{
  "head_dim": 32,
  "init_std_o": 0.049,
  "schedule": "wsd"
}
MLP neurons of a small language model. Each row is named by its layer, matrix (up: input weights; down: output weights) and neuron, and shows model dimensions 48-175. Each number is 50 + 12 x the weight over its row's rms, rounded and kept within 0 to 99.
Before each neuron's rows, "fires after" lists the tokens most often just before its 100 highest values on Wikipedia text that the model never trained on.

fires after: " U", " G", " M", "N"
L4.up662:65 57 53 37 70 42 68 58 50 43 52 64 55 64 71 44 43 29 43 38 50 39 42 44 47 56 39 42 57 43 43 56 79 60 60 63 54 50 42 34 33 54 63 40 50 49 52 43 65 49 50 67 52 85 59 49 35 46 85 65 47 51 38 32 73 56 37 38 36 33 69 62 35 43 47 52 61 42 40 60 40 47 39 54 60 63 52 74 52 37 41 51 34 66 53 40 44 63 38 46 43 36 57 43 65 47 44 37 31 44 73 59 72 42 71 60 35 63 61 62 55 55 48 48 54 53 45 51
L4.down662:42 71 37 63 36 52 44 62 56 56 63 51 36 54 79 48 46 35 55 58 58 57 56 52 31 64 63 39 45 58 53 47 34 59 47 64 34 48 62 57 54 73 50 45 60 21 42 38 35 40 68 53 48 54 68 52 67 44 51 46 46 48 31 62 71 63 55 41 61 36 35 45 64 37 60 50 55 27 45 56 48 47 41 62 59 45 55 41 34 38 60 57 57 60 29 61 40 71 25 61 75 36 34 49 44 47 79 52 63 33 85 50 39 66 75 25 53 52 53 53 16 51 60 43 42 35 60 54

fires after: "b", "l", "s", "gra", "li", " Ca"
L4.up640:54 55 44 42 62 44 46 53 57 57 31 46 60 71 53 34 51 64 47 42 44 60 50 30 48 68 44 52 46 41 52 41 61 60 40 42 61 60 51 36 37 56 60 66 41 56 39 35 52 41 49 58 79 84 30 55 48 42 44 41 62 95 27 51 56 58 47 41 51 55 74 40 57 55 50 35 62 52 57 48 55 45 48 30 43 57 55 61 43 49 47 39 49 26 51 44 49 47 36 73 25 46 32 44 58 78 43 66 53 43 44 56 53 39 49 64 36 33 49 51 63 51 69 64 41 42 61 70
L4.down640:44 61 63 53 35 58 72 72 48 66 27 68 29 38 54 46 58 40 43 37 28 64 56 51 42 67 57 42 26 39 65 43 59 63 67 44 40 55 65 57 55 44 52 37 57 61 44 15 62 76 50 42 50 24 68 44 54 57 50 39 29 31 68 33 40 47 51 43 71 59 48 49 43 29 53 60 61 57 44 54 45 58 49 48 78 60 66 52 34 55 49 43 28 37 56 67 69 60 46 53 63 39 58 49 42 56 39 73 47 44 57 57 52 63 57 42 51 47 45 65 48 54 35 67 56 39 53 32

fires after: "ga", "b", "pa", " Ga", " po", " Pa"
L4.up120:35 52 61 49 52 59 43 32 44 69 31 23 58 32 48 48 49 44 56 61 54 61 47 46 60 45 37 37 42 61 37 41 73 40 37 28 60 38 52 40 38 53 55 66 59 69 55 47 45 49 58 42 71 56 54 45 53 26 70 54 54 56 36 45 59 53 32 43 31 52 61 53 55 35 36 10 48 55 65 69 45 43 47 57 20 33 61 37 52 55 47 53 43 61 68 46 26 36 46 48 43 42 63 61 48 68 31 42 76 32 37 58 65 53 68 56 54 42 47 58 57 56 46 56 48 41 31 58
L4.down120:79 73 41 48 54 68 61 52 45 51 49 49 45 45 56 45 31 55 32 50 35 40 63 47 59 66 49 44 66 75 68 42 39 44 64 67 65 54 34 63 73 40 60 48 43 55 61 25 30 42 36 63 27 35 50 47 51 71 39 44 35 44 44 52 42 43 43 47 55 65 36 44 77 70 70 72 56 50 44 41 62 40 55 54 50 50 62 48 41 54 50 70 35 60 59 54 29 33 43 52 58 58 71 48 58 44 47 41 35 53 26 55 40 37 55 41 55 46 48 54 34 49 34 44 54 43 69 27

fires after: " c", "cc", " a", " the", " be", " con"
L4.up270:38 44 71 75 35 37 46 34 57 44 69 56 71 29 63 55 62 43 45 42 40 31 55 44 52 54 40 45 63 52 52 48 45 74 35 43 71 50 37 54 51 42 47 33 60 34 30 44 57 52 48 47 40 71 59 38 54 38 52 63 41 49 64 51 64 30 44 37 60 51 47 43 53 54 54 48 60 25 39 64 52 44 47 47 57 58 55 57 73 52 53 41 36 68 44 44 39 68 47 34 58 47 50 38 59 49 52 70 47 24 23 53 70 40 47 53 20 49 43 61 54 54 45 61 73 48 52 35
L4.down270:56 68 52 57 47 44 69 45 56 59 44 18 35 29 44 41 60 49 31 59 47 56 47 63 31 36 52 51 42 67 46 36 57 71 47 62 24 34 49 71 55 39 56 40 50 60 76 37 42 42 39 42 47 60 61 49 49 44 58 38 62 35 28 43 54 39 51 63 48 60 60 42 53 71 60 45 28 48 52 41 58 44 33 59 54 43 66 60 49 60 48 58 54 66 43 62 59 54 27 52 78 63 61 46 41 37 60 42 36 79 56 44 53 59 61 30 55 58 64 40 41 54 42 62 50 51 51 42

fires after: "s", " at", " de", " and", "us", ","
L6.up173:36 38 51 38 56 47 43 36 79 46 49 43 65 52 42 73 61 64 76 65 54 49 37 33 59 67 13 69 51 34 56 61 53 48 54 11 62 55 26 46 42 33 42 68 64 40 32 50 35 41 60 61 45 48 42 31 57 49 52 44 51 69 53 49 31 43 51 61 42 54 48 68 43 30 66 40 54 55 48 45 54 49 72 46 45 51 51 66 54 60 52 71 52 49 66 53 59 40 42 40 55 76 47 37 53 53 53 58 50 51 46 42 53 53 60 51 67 41 44 53 47 47 57 44 42 47 27 59
L6.down173:46 49 62 47 45 37 42 25 51 43 38 64 43 60 53 47 43 44 49 52 42 73 33 47 39 62 64 38 45 39 50 59 27 45 62 56 44 58 70 50 51 54 21 58 42 57 44 54 46 49 42 56 35 47 60 62 55 36 79 64 60 53 47 62 66 48 54 26 47 48 35 54 56 65 36 39 56 49 62 62 29 42 51 61 45 34 54 43 37 49 53 30 53 70 31 49 40 76 46 45 20 49 72 52 55 52 62 69 49 66 46 47 49 21 40 52 41 42 44 41 67 45 69 35 35 61 62 53

fires after: " de", " st", " an", "th", " It", " W"
L6.up64:50 50 38 37 44 34 57 67 50 42 58 50 60 29 44 66 57 52 33 43 49 34 52 53 39 52 58 46 54 43 62 47 57 66 57 33 59 71 39 56 36 35 46 48 40 54 35 44 60 69 74 70 33 50 66 40 39 49 23 34 53 71 44 73 53 32 64 45 26 35 38 43 30 47 24 33 61 26 28 50 50 75 58 49 62 41 51 42 53 55 55 54 45 91 51 66 50 44 61 32 45 42 74 43 71 62 54 56 46 40 40 53 48 50 63 51 54 44 41 62 58 49 41 57 63 47 34 42
L6.down64:50 51 45 58 45 60 40 65 36 50 37 51 54 37 56 47 25 55 53 59 31 66 52 54 64 38 47 53 68 47 52 51 33 48 47 71 55 39 24 60 48 31 56 64 52 36 62 29 33 42 40 33 53 50 36 49 56 65 44 49 44 40 47 54 51 65 33 48 83 68 39 58 58 53 37 57 46 82 56 57 67 52 40 24 56 33 57 60 58 35 45 48 54 33 75 23 65 68 24 48 59 47 50 47 44 42 54 64 46 48 64 66 69 39 58 61 63 44 82 50 40 55 41 38 56 38 62 62

fires after: "s", ")", " was", "at", " is"
L6.up225:46 44 44 48 64 54 60 56 16 42 38 39 68 65 56 44 64 69 47 74 75 46 38 57 57 53 51 37 57 65 45 46 49 75 48 50 43 28 59 51 51 55 45 46 52 51 34 48 31 58 60 43 40 50 44 22 48 44 60 28 48 47 39 52 58 50 45 27 64 61 35 68 48 51 54 41 33 52 42 41 34 54 56 56 44 51 54 40 52 34 41 39 40 39 55 61 46 66 27 59 66 45 47 55 39 28 36 60 42 45 35 43 43 62 56 68 63 50 23 51 52 54 43 60 56 74 61 53
L6.down225:43 62 40 50 66 53 49 31 83 60 54 25 53 68 37 43 48 47 56 47 29 54 44 57 49 44 58 64 47 58 49 57 50 30 29 45 39 30 24 35 37 52 55 44 58 71 54 33 52 49 65 72 38 53 44 42 39 52 56 62 31 58 35 52 70 66 50 44 58 55 60 73 54 52 56 31 48 51 42 44 58 55 35 44 27 37 63 51 26 73 47 69 70 34 51 45 51 63 61 46 58 51 53 60 64 47 54 67 47 45 57 31 55 52 62 41 46 40 58 49 40 46 51 28 29 58 58 53

fires after: " (", " $", " di", " "
L6.up181:39 35 46 68 58 33 39 56 34 56 58 63 68 31 71 51 59 37 56 26 36 43 40 36 49 56 60 45 46 54 27 34 60 46 46 41 55 53 39 26 37 76 57 55 37 62 32 52 63 51 63 62 51 38 31 52 41 39 60 61 59 60 51 59 53 42 50 51 35 31 61 48 48 58 47 44 81 59 46 59 54 51 54 52 34 77 54 68 37 50 49 45 44 71 51 44 46 53 59 46 73 62 53 40 74 44 60 58 48 33 42 62 54 30 36 41 46 46 35 33 49 66 74 56 70 43 47 60
L6.down181:54 46 55 64 53 73 55 49 49 55 40 50 58 74 33 37 38 40 37 52 31 49 56 46 59 46 64 60 42 66 39 43 60 42 43 32 37 38 77 43 35 63 61 52 73 57 35 65 71 71 52 48 53 73 46 22 44 55 59 44 53 52 30 60 43 35 44 35 61 38 46 63 58 48 55 42 54 63 61 48 40 65 40 63 46 50 64 59 54 58 72 39 40 52 65 34 52 37 51 53 52 67 59 41 73 57 70 51 43 46 56 61 74 37 49 51 36 36 43 54 43 57 39 33 30 47 58 63

fires after: " ", " the", " new", " his", "air"
L4.up380:38 31 64 50 60 47 39 42 32 47 71 54 54 55 49 57 69 46 52 65 38 48 49 47 56 54 62 32 55 41 33 48 43 66 41 62 45 47 19 67 39 58 42 43 38 31 26 57 69 51 56 67 44 44 55 31 56 47 32 53 60 38 50 59 45 45 73 45 41 25 52 47 71 49 31 46 33 73 42 44 26 60 67 54 34 57 58 58 57 37 56 72 52 56 58 46 52 49 55 41 53 62 58 64 62 60 41 55 50 33 57 67 49 34 60 46 44 55 34 71 42 57 36 61 60 61 62 55
L4.down380:43 16 61 40 38 67 49 51 46 25 69 56 38 61 44 49 60 48 42 63 31 54 24 48 46 26 32 45 49 73 43 51 56 46 39 63 53 44 54 46 64 38 53 62 58 46 61 51 63 60 66 53 51 12 58 46 29 44 72 46 52 49 34 42 66 30 59 44 51 53 23 38 37 55 48 55 61 66 65 50 65 51 44 52 49 45 43 82 59 45 51 47 66 46 45 43 53 57 53 49 48 61 55 56 62 58 39 84 50 54 58 48 58 54 46 57 27 38 61 65 61 40 42 57 31 42 51 52

fires after: ".", " O", " I", "i", " U", "e"
L6.up144:65 46 46 42 37 62 64 49 51 65 43 19 64 44 61 52 52 32 49 50 54 22 30 40 56 43 51 53 48 49 30 55 55 36 37 30 45 34 55 62 65 39 46 32 49 37 61 47 57 49 35 57 65 65 54 32 65 47 59 51 67 58 35 62 53 63 61 64 43 59 60 28 21 19 30 43 32 54 62 56 62 56 80 58 65 61 64 50 50 70 56 54 33 45 78 35 21 61 41 58 42 68 51 57 71 55 54 41 49 49 64 42 66 30 44 40 44 58 45 48 45 37 51 56 60 32 56 57
L6.down144:56 40 62 69 40 40 45 52 53 39 47 42 56 52 54 53 31 54 47 51 71 50 59 63 62 37 45 46 54 57 45 61 33 42 37 54 46 40 52 45 59 42 46 56 52 68 74 52 69 44 37 34 38 36 44 52 34 52 29 76 38 47 55 39 54 36 51 57 40 59 60 54 29 41 52 59 51 46 83 48 43 47 53 40 65 77 49 54 49 57 60 54 63 45 32 51 45 62 71 38 48 55 58 64 52 48 59 25 46 47 30 61 55 44 45 38 54 45 57 24 66 40 37 51 35 68 57 36

fires after: ","
L6.up476:49 35 46 32 68 57 43 35 50 66 52 50 58 70 69 55 67 48 47 57 67 37 47 37 45 54 63 49 60 53 39 53 70 58 66 26 60 47 50 51 27 54 38 36 35 53 45 71 41 32 50 48 48 50 54 47 57 35 42 52 52 46 55 31 50 29 54 56 39 47 39 70 60 40 49 50 39 74 53 34 84 51 60 25 61 37 61 59 42 49 52 32 24 55 55 56 58 61 65 59 41 68 50 55 53 38 44 42 41 51 22 32 50 53 63 53 62 37 21 65 38 65 57 37 50 62 31 44
L6.down476:49 44 60 54 50 63 66 48 65 57 49 54 49 43 38 48 60 52 80 31 56 39 62 47 76 36 36 57 59 55 59 30 42 56 63 38 44 51 66 63 36 53 40 46 24 65 46 24 43 46 20 62 53 47 47 47 62 49 33 47 43 59 48 44 27 44 49 45 40 53 47 48 43 33 54 61 40 62 72 49 34 61 55 62 62 61 54 49 37 40 65 64 38 68 44 61 58 52 52 26 16 46 51 51 53 44 73 65 50 64 48 68 51 62 45 40 32 54 61 50 48 36 50 42 58 64 51 55

fires after: "ri", " 19", " 18", "vi", "ru", " h"
L4.up394:63 51 60 35 57 54 70 52 59 37 66 48 54 51 38 48 52 27 47 57 43 57 42 46 57 69 71 57 64 70 29 34 61 50 51 48 44 38 70 56 53 41 65 51 48 38 37 65 31 29 53 55 52 70 53 45 63 41 69 44 54 57 40 56 63 59 38 53 50 37 58 60 34 46 39 41 62 64 39 61 42 42 49 63 69 61 60 62 39 73 36 74 34 74 55 34 41 43 33 32 26 35 47 47 68 43 54 57 43 61 46 42 54 36 63 44 38 52 41 45 30 73 49 56 43 38 51 57
L4.down394:57 62 39 53 48 60 16 38 38 59 49 30 57 44 53 55 72 55 25 51 57 40 39 74 33 28 50 41 52 47 65 57 25 49 38 31 54 52 50 32 59 48 39 73 58 60 67 46 71 18 57 57 55 62 39 32 35 52 52 51 36 59 41 35 56 20 50 61 56 44 37 48 41 45 60 57 24 64 40 48 55 46 65 34 35 36 48 34 44 60 44 38 44 34 53 42 49 54 68 43 59 59 58 49 65 70 60 24 75 57 37 54 78 52 65 51 48 44 57 42 53 51 59 57 34 51 36 66

fires after: " w", "equ", " W", "em", "F", " h"
L6.up688:57 54 68 49 51 59 52 57 51 45 73 51 55 64 58 75 62 47 48 54 52 66 44 45 48 22 47 38 35 58 46 34 46 57 59 38 55 51 64 49 42 57 61 48 18 57 40 37 42 59 47 60 39 50 38 42 61 51 59 43 39 37 65 53 54 69 46 56 32 58 53 32 39 43 61 48 50 53 31 53 45 40 58 43 51 53 42 54 61 59 57 51 50 47 43 35 41 73 40 61 61 37 83 62 43 64 51 91 42 48 36 40 52 37 71 54 57 53 54 64 66 72 60 71 47 47 24 64
L6.down688:52 65 48 40 43 43 61 55 52 64 49 57 79 57 46 42 64 65 53 47 70 70 33 70 50 39 60 41 49 38 66 57 51 48 59 32 52 39 57 44 63 70 44 38 75 48 56 44 37 41 42 56 58 52 43 38 55 61 36 47 47 49 56 59 69 57 78 40 60 36 61 47 41 44 67 61 44 58 39 55 41 29 48 58 73 42 40 58 54 60 39 64 69 69 69 71 48 46 34 57 42 43 31 41 61 45 31 25 43 47 38 56 63 39 55 54 39 53 60 59 31 52 57 43 37 36 64 16

fires after: "n", "par", "an", "as", "lan"
L4.up32:48 57 46 49 69 45 56 33 47 55 58 41 50 59 38 38 48 34 47 61 41 58 48 37 61 51 44 47 77 60 53 47 60 45 41 63 57 35 45 35 25 44 23 56 53 29 22 56 45 44 48 65 48 63 59 43 54 57 48 46 71 74 48 26 40 57 46 38 55 53 48 39 58 28 69 37 45 46 53 52 73 68 62 45 64 38 53 54 36 63 43 56 48 53 68 36 48 48 61 45 48 41 58 35 53 25 50 61 34 56 52 39 39 35 74 57 63 45 36 60 32 61 28 67 52 60 39 51
L4.down32:50 54 38 21 48 43 69 47 42 39 23 56 67 48 14 54 71 56 63 57 49 77 53 32 59 29 42 75 46 44 24 51 53 46 37 47 51 55 33 35 60 53 47 53 49 45 61 40 40 30 53 52 85 60 76 48 50 48 63 51 31 51 42 43 46 56 56 56 41 47 66 56 53 64 50 52 43 48 56 56 66 63 64 58 61 63 57 45 65 29 53 56 78 75 29 70 43 36 47 51 60 38 46 49 54 49 45 39 34 58 59 27 48 63 48 45 68 46 35 58 45 35 38 48 53 58 50 55

fires after: ".", "s", ",", "l"
L4.up370:30 59 53 47 51 67 55 46 57 56 44 22 71 71 55 34 83 34 43 55 55 43 54 44 41 60 44 49 43 67 45 53 49 58 38 55 47 42 64 49 45 41 55 37 41 36 49 54 75 65 60 41 49 42 41 56 32 47 22 41 95 57 48 50 59 37 52 34 60 53 46 43 61 49 47 51 34 34 34 56 54 44 58 47 49 62 61 69 53 47 59 51 31 59 55 64 39 30 66 45 43 49 34 42 64 45 26 70 40 51 26 59 39 46 58 69 62 56 52 55 48 60 42 54 44 38 34 59
L4.down370:37 71 24 45 52 50 58 46 59 70 44 41 53 45 64 31 30 40 47 38 51 36 27 41 45 48 59 56 52 30 52 34 62 46 52 55 58 56 28 49 76 62 73 34 48 34 45 38 30 59 26 39 63 68 45 65 60 48 57 38 58 48 38 58 51 34 56 65 58 49 56 68 41 37 43 34 63 42 65 59 46 75 53 44 42 49 62 68 40 47 59 46 81 50 61 49 57 41 31 34 64 47 44 66 50 50 38 35 59 52 61 54 57 62 58 48 43 20 45 41 30 43 43 56 56 34 44 55

fires after: "i", "o", " O", "wa", "ru"
L4.up157:41 70 79 55 67 56 70 61 58 55 49 53 43 61 59 52 47 47 26 50 54 53 41 55 44 63 59 41 51 43 35 35 35 46 30 53 74 38 66 39 39 31 49 55 49 50 59 63 35 37 73 55 67 65 57 57 58 44 60 50 63 51 48 31 59 68 56 49 56 50 41 41 37 56 34 26 54 63 45 52 48 57 60 56 51 64 44 71 50 69 49 59 32 36 54 69 07 56 58 40 45 49 46 56 71 68 27 45 51 55 46 41 63 40 72 48 71 69 59 49 16 58 55 51 49 62 29 48
L4.down157:38 55 45 32 62 72 38 39 45 59 45 53 54 64 32 56 57 55 62 43 53 57 31 50 38 48 58 50 63 59 30 26 38 50 51 67 41 67 52 67 59 33 41 56 69 45 50 50 66 60 50 37 51 51 69 58 37 44 45 39 47 38 52 47 32 69 68 53 41 66 35 63 63 31 50 36 70 22 50 38 43 63 43 31 80 33 66 36 52 75 71 46 66 52 55 53 42 46 43 50 57 45 53 66 38 40 52 53 54 42 53 48 54 49 35 42 55 56 38 51 66 48 36 47 56 56 59 41

fires after: "il", "equ", " qu", "ci", " Qu", " Go"
L4.up737:43 49 56 51 53 62 43 73 55 58 43 36 59 38 58 46 29 65 38 38 44 41 46 49 45 56 39 62 60 38 40 60 49 43 56 45 48 51 50 50 41 30 47 45 39 45 40 34 45 38 65 74 49 58 60 56 54 38 34 42 46 73 39 35 73 64 56 45 47 51 64 67 43 43 36 42 43 55 49 62 62 63 73 51 56 52 35 46 80 66 46 41 38 67 69 27 49 51 55 43 32 72 83 60 65 52 52 83 59 46 39 46 58 52 51 47 46 53 44 50 26 76 34 51 57 66 55 50
L4.down737:68 66 36 74 48 62 58 64 40 22 60 36 72 37 45 48 38 54 41 38 54 45 50 31 61 54 45 57 50 72 43 60 65 53 36 57 42 43 56 55 59 56 35 42 37 56 46 61 45 46 54 45 63 52 58 68 52 59 77 51 38 54 45 52 48 49 47 43 39 60 29 43 46 36 83 72 55 34 54 36 50 65 23 76 36 40 62 55 46 55 45 45 67 50 59 57 41 80 56 54 49 22 42 39 56 41 50 61 45 46 53 48 49 54 60 62 35 41 51 75 46 23 47 44 50 45 62 46

fires after: " A", " a", "A", " N", ".", " the"
L4.up262:59 58 48 65 33 43 47 38 34 61 49 58 58 39 58 50 57 56 47 48 56 45 49 49 58 44 43 53 61 39 69 58 57 61 45 37 55 50 50 60 45 51 44 61 58 40 35 58 65 77 77 48 49 49 49 20 72 52 53 50 54 63 47 47 55 50 46 34 64 81 28 47 57 67 50 60 55 40 39 36 34 69 43 50 59 69 53 48 52 34 47 51 47 38 61 39 46 54 44 42 48 47 62 53 49 45 42 31 62 28 48 65 51 29 53 63 57 42 38 40 48 50 22 58 59 57 58 49
L4.down262:25 76 48 43 51 56 55 43 56 61 51 32 33 61 45 38 58 58 40 51 45 62 70 45 57 58 59 55 59 32 61 77 56 42 43 39 37 38 53 75 61 45 38 41 33 54 55 63 52 45 29 54 56 69 49 34 47 59 54 51 29 42 56 64 53 37 35 44 65 53 49 56 43 54 51 77 48 37 63 52 48 59 39 56 47 34 34 46 59 52 59 53 32 59 23 56 44 40 47 43 70 40 52 76 48 52 38 63 46 49 46 46 55 37 42 31 41 49 29 51 42 61 51 90 34 54 47 78

fires after: "s", "te", "ne", " S", "S", "ha"
L6.up568:41 50 39 65 72 47 61 25 58 62 40 44 69 39 67 55 44 60 61 59 46 26 47 42 35 49 33 58 76 49 47 55 69 63 58 51 54 56 46 32 46 35 59 51 63 41 40 64 51 57 35 51 46 74 72 57 49 49 47 40 40 43 29 20 48 44 46 60 44 62 53 61 55 51 56 64 74 48 45 53 65 44 40 49 50 56 68 66 58 51 39 31 52 73 47 66 35 63 35 58 55 57 37 47 53 58 57 55 68 52 39 44 45 50 55 75 44 64 27 27 42 48 65 62 54 41 42 30
L6.down568:49 60 52 31 29 51 45 64 53 42 70 57 65 51 49 25 51 50 44 70 54 74 43 55 53 25 53 73 46 57 56 23 56 33 21 53 47 66 57 37 64 62 53 53 76 42 55 50 37 55 37 61 62 45 60 41 53 54 55 34 58 34 41 57 39 75 54 46 63 62 14 44 44 37 57 52 41 46 41 36 56 53 56 32 57 52 36 52 43 34 36 35 52 43 50 35 50 64 47 73 52 30 53 59 35 77 30 45 58 39 64 44 59 48 44 46 56 70 44 66 54 56 68 54 51 49 51 49

fires after: "p", "d", " pa", " Pa", "av", "il"
L4.up566:43 44 55 45 51 74 56 79 51 37 45 44 69 64 64 33 57 48 41 60 46 37 45 40 49 58 36 56 44 48 34 48 61 48 39 47 46 18 53 48 52 29 32 36 54 58 53 70 34 31 59 52 48 62 62 55 59 62 47 46 62 50 46 35 76 61 64 33 38 56 45 57 49 55 50 54 71 57 49 48 50 34 58 62 49 53 54 57 62 39 35 53 23 37 51 60 31 53 50 47 57 58 52 34 72 49 43 33 70 45 57 59 72 30 70 69 44 75 59 62 40 50 60 61 52 48 41 41
L4.down566:52 72 48 35 49 43 52 40 47 74 54 40 27 71 40 39 53 51 62 39 45 67 52 49 55 66 44 38 53 28 33 50 54 60 52 51 71 49 49 61 50 58 65 63 67 46 51 32 61 52 44 74 29 71 68 53 52 32 62 45 49 39 30 54 28 53 43 27 50 58 55 50 34 33 47 46 51 32 52 37 63 35 63 38 68 37 47 34 38 51 44 60 69 57 47 50 40 42 44 78 55 51 59 50 50 52 45 60 53 71 68 61 36 46 53 18 54 48 60 52 50 64 57 44 66 48 53 63

fires after: " pro", " ex", " dis", " st", " an"
L4.up426:49 38 55 60 43 35 61 41 49 46 59 37 63 48 63 70 52 56 42 57 50 52 38 42 49 61 42 57 70 35 61 51 71 58 54 33 50 55 29 63 50 44 29 49 49 49 47 55 62 47 46 69 39 54 74 24 36 39 32 44 57 48 56 60 50 40 55 55 34 42 55 62 30 56 39 27 65 30 42 49 70 42 39 59 61 45 65 71 46 58 50 42 49 57 64 22 59 52 46 29 64 46 60 49 59 39 59 64 24 55 36 35 27 46 47 65 51 37 18 58 53 54 55 66 63 72 49 25
L4.down426:45 44 42 46 47 27 52 59 17 43 34 37 56 55 62 60 28 54 44 60 57 46 56 53 48 38 44 63 59 57 55 63 46 47 65 47 52 34 61 45 60 41 53 55 41 44 55 66 38 55 41 45 59 38 53 42 55 48 27 22 52 54 24 56 52 49 45 47 53 48 42 36 43 47 44 62 53 45 56 45 81 62 62 69 72 26 63 23 27 43 54 54 31 69 40 36 47 51 63 55 47 40 47 59 48 28 37 42 58 48 55 58 53 56 53 28 65 51 64 28 39 61 62 67 68 61 38 52

fires after: "cu", "ho", "il", " Pe", "gra"
L4.up583:45 56 77 46 55 54 50 47 56 75 54 37 42 45 68 36 48 47 56 47 30 64 51 39 49 61 52 65 45 57 52 68 49 32 27 40 48 42 46 55 41 52 54 64 59 61 69 38 38 39 56 54 58 56 67 48 61 44 61 51 52 51 31 45 62 56 35 58 44 32 60 61 45 30 51 43 43 46 44 32 84 43 48 62 46 42 51 36 50 56 41 41 24 39 51 36 44 76 62 53 41 53 73 59 48 60 41 57 51 57 46 32 66 43 57 60 63 74 49 55 46 64 39 61 62 63 62 54
L4.down583:41 58 39 70 49 60 44 39 40 28 39 61 60 49 54 53 30 47 35 67 50 48 49 52 54 67 22 68 47 39 64 42 45 49 43 54 39 41 52 64 62 33 49 39 49 44 68 55 47 44 54 45 40 38 78 67 45 36 49 48 46 36 42 81 64 49 41 64 75 61 40 38 55 52 47 20 51 45 50 48 46 37 52 51 41 36 53 49 71 58 47 63 36 40 47 62 34 51 46 36 58 50 59 54 52 52 64 49 64 61 42 43 52 42 46 67 50 38 42 48 57 63 61 43 44 52 42 50

fires after: "al", "l", "il", "D", "b"
L4.up352:41 47 55 51 35 45 74 62 50 51 51 28 41 55 40 41 49 44 55 40 26 43 56 35 24 70 37 52 53 42 46 71 63 47 55 64 65 45 46 53 53 37 55 32 46 46 59 37 53 50 70 66 41 49 35 52 52 36 42 39 36 42 38 55 74 54 74 26 51 40 60 68 36 25 35 44 48 42 36 55 64 47 60 76 60 36 41 56 45 59 37 30 38 63 58 52 42 60 58 47 55 43 22 58 53 65 44 54 41 42 59 57 68 39 51 55 48 74 57 60 55 49 38 44 66 67 38 65
L4.down352:65 40 59 16 57 51 53 65 48 47 54 60 44 42 49 46 54 70 47 51 61 74 58 39 43 41 46 52 49 54 41 46 30 58 60 56 54 30 48 27 51 33 56 48 39 62 44 59 47 39 70 52 64 56 24 58 72 67 77 29 61 53 58 35 60 49 50 52 60 25 49 60 36 56 62 47 37 54 50 31 45 63 56 39 47 41 58 57 67 34 65 28 46 31 54 63 43 36 74 36 44 72 28 63 62 58 33 52 55 34 51 56 35 43 53 46 50 46 46 44 32 44 52 45 45 33 45 57

fires after: "c", " c", " ex", " dis", " a"
L4.up67:41 47 60 39 55 57 41 56 68 78 65 58 37 42 54 70 50 45 53 44 74 42 32 43 46 58 30 43 74 25 62 30 55 73 53 46 59 51 61 52 49 39 44 41 53 45 32 37 59 48 58 58 40 47 48 19 48 47 37 31 60 62 54 19 48 54 63 53 51 45 52 66 72 40 59 39 61 47 45 58 31 48 57 57 47 49 56 68 66 61 58 53 58 73 51 54 52 45 47 28 58 49 48 61 54 55 47 65 44 23 42 37 53 34 70 69 43 51 26 47 43 66 66 56 54 47 35 42
L4.down67:51 64 46 60 56 59 48 49 62 51 52 29 41 45 41 72 47 40 36 45 48 52 46 56 44 46 47 65 21 53 56 40 55 61 54 52 54 43 55 53 51 62 44 36 64 57 31 37 47 51 47 70 57 54 58 56 16 41 22 54 38 68 53 66 58 60 87 70 58 52 56 33 47 44 61 48 46 59 64 37 42 60 26 61 76 54 74 41 49 67 38 53 66 41 61 25 77 54 58 33 51 42 26 38 51 60 47 60 31 51 67 71 24 61 44 22 39 55 57 39 38 30 57 51 44 53 60 53

fires after: " 19", " 18", " the", " his"
L4.up757:44 45 49 53 32 75 48 39 61 50 44 60 53 39 43 37 83 51 55 56 69 41 27 69 39 47 56 67 55 61 27 24 51 32 51 57 40 41 58 45 51 43 48 50 37 34 49 57 49 69 45 49 31 64 58 35 70 45 39 57 79 51 53 28 54 54 52 54 44 48 34 65 39 35 61 43 41 51 29 37 42 61 71 52 35 62 50 45 57 69 61 80 58 71 42 29 58 61 46 56 45 47 58 45 67 62 51 53 49 30 48 32 34 30 34 50 57 61 24 52 21 77 50 44 53 51 61 57
L4.down757:51 41 50 42 51 70 61 53 43 69 40 59 48 63 54 73 38 44 61 83 54 56 42 35 69 55 57 28 53 59 70 52 41 49 26 43 55 82 51 72 69 38 55 60 59 48 41 59 41 48 60 35 42 49 34 49 44 29 35 57 43 55 46 15 54 42 70 59 44 68 42 39 60 44 51 59 34 64 53 63 53 60 45 51 29 41 36 65 48 57 53 52 85 63 57 34 54 49 49 57 54 56 64 60 60 58 58 47 65 52 38 56 35 57 66 67 36 45 32 32 52 35 57 42 33 54 40 30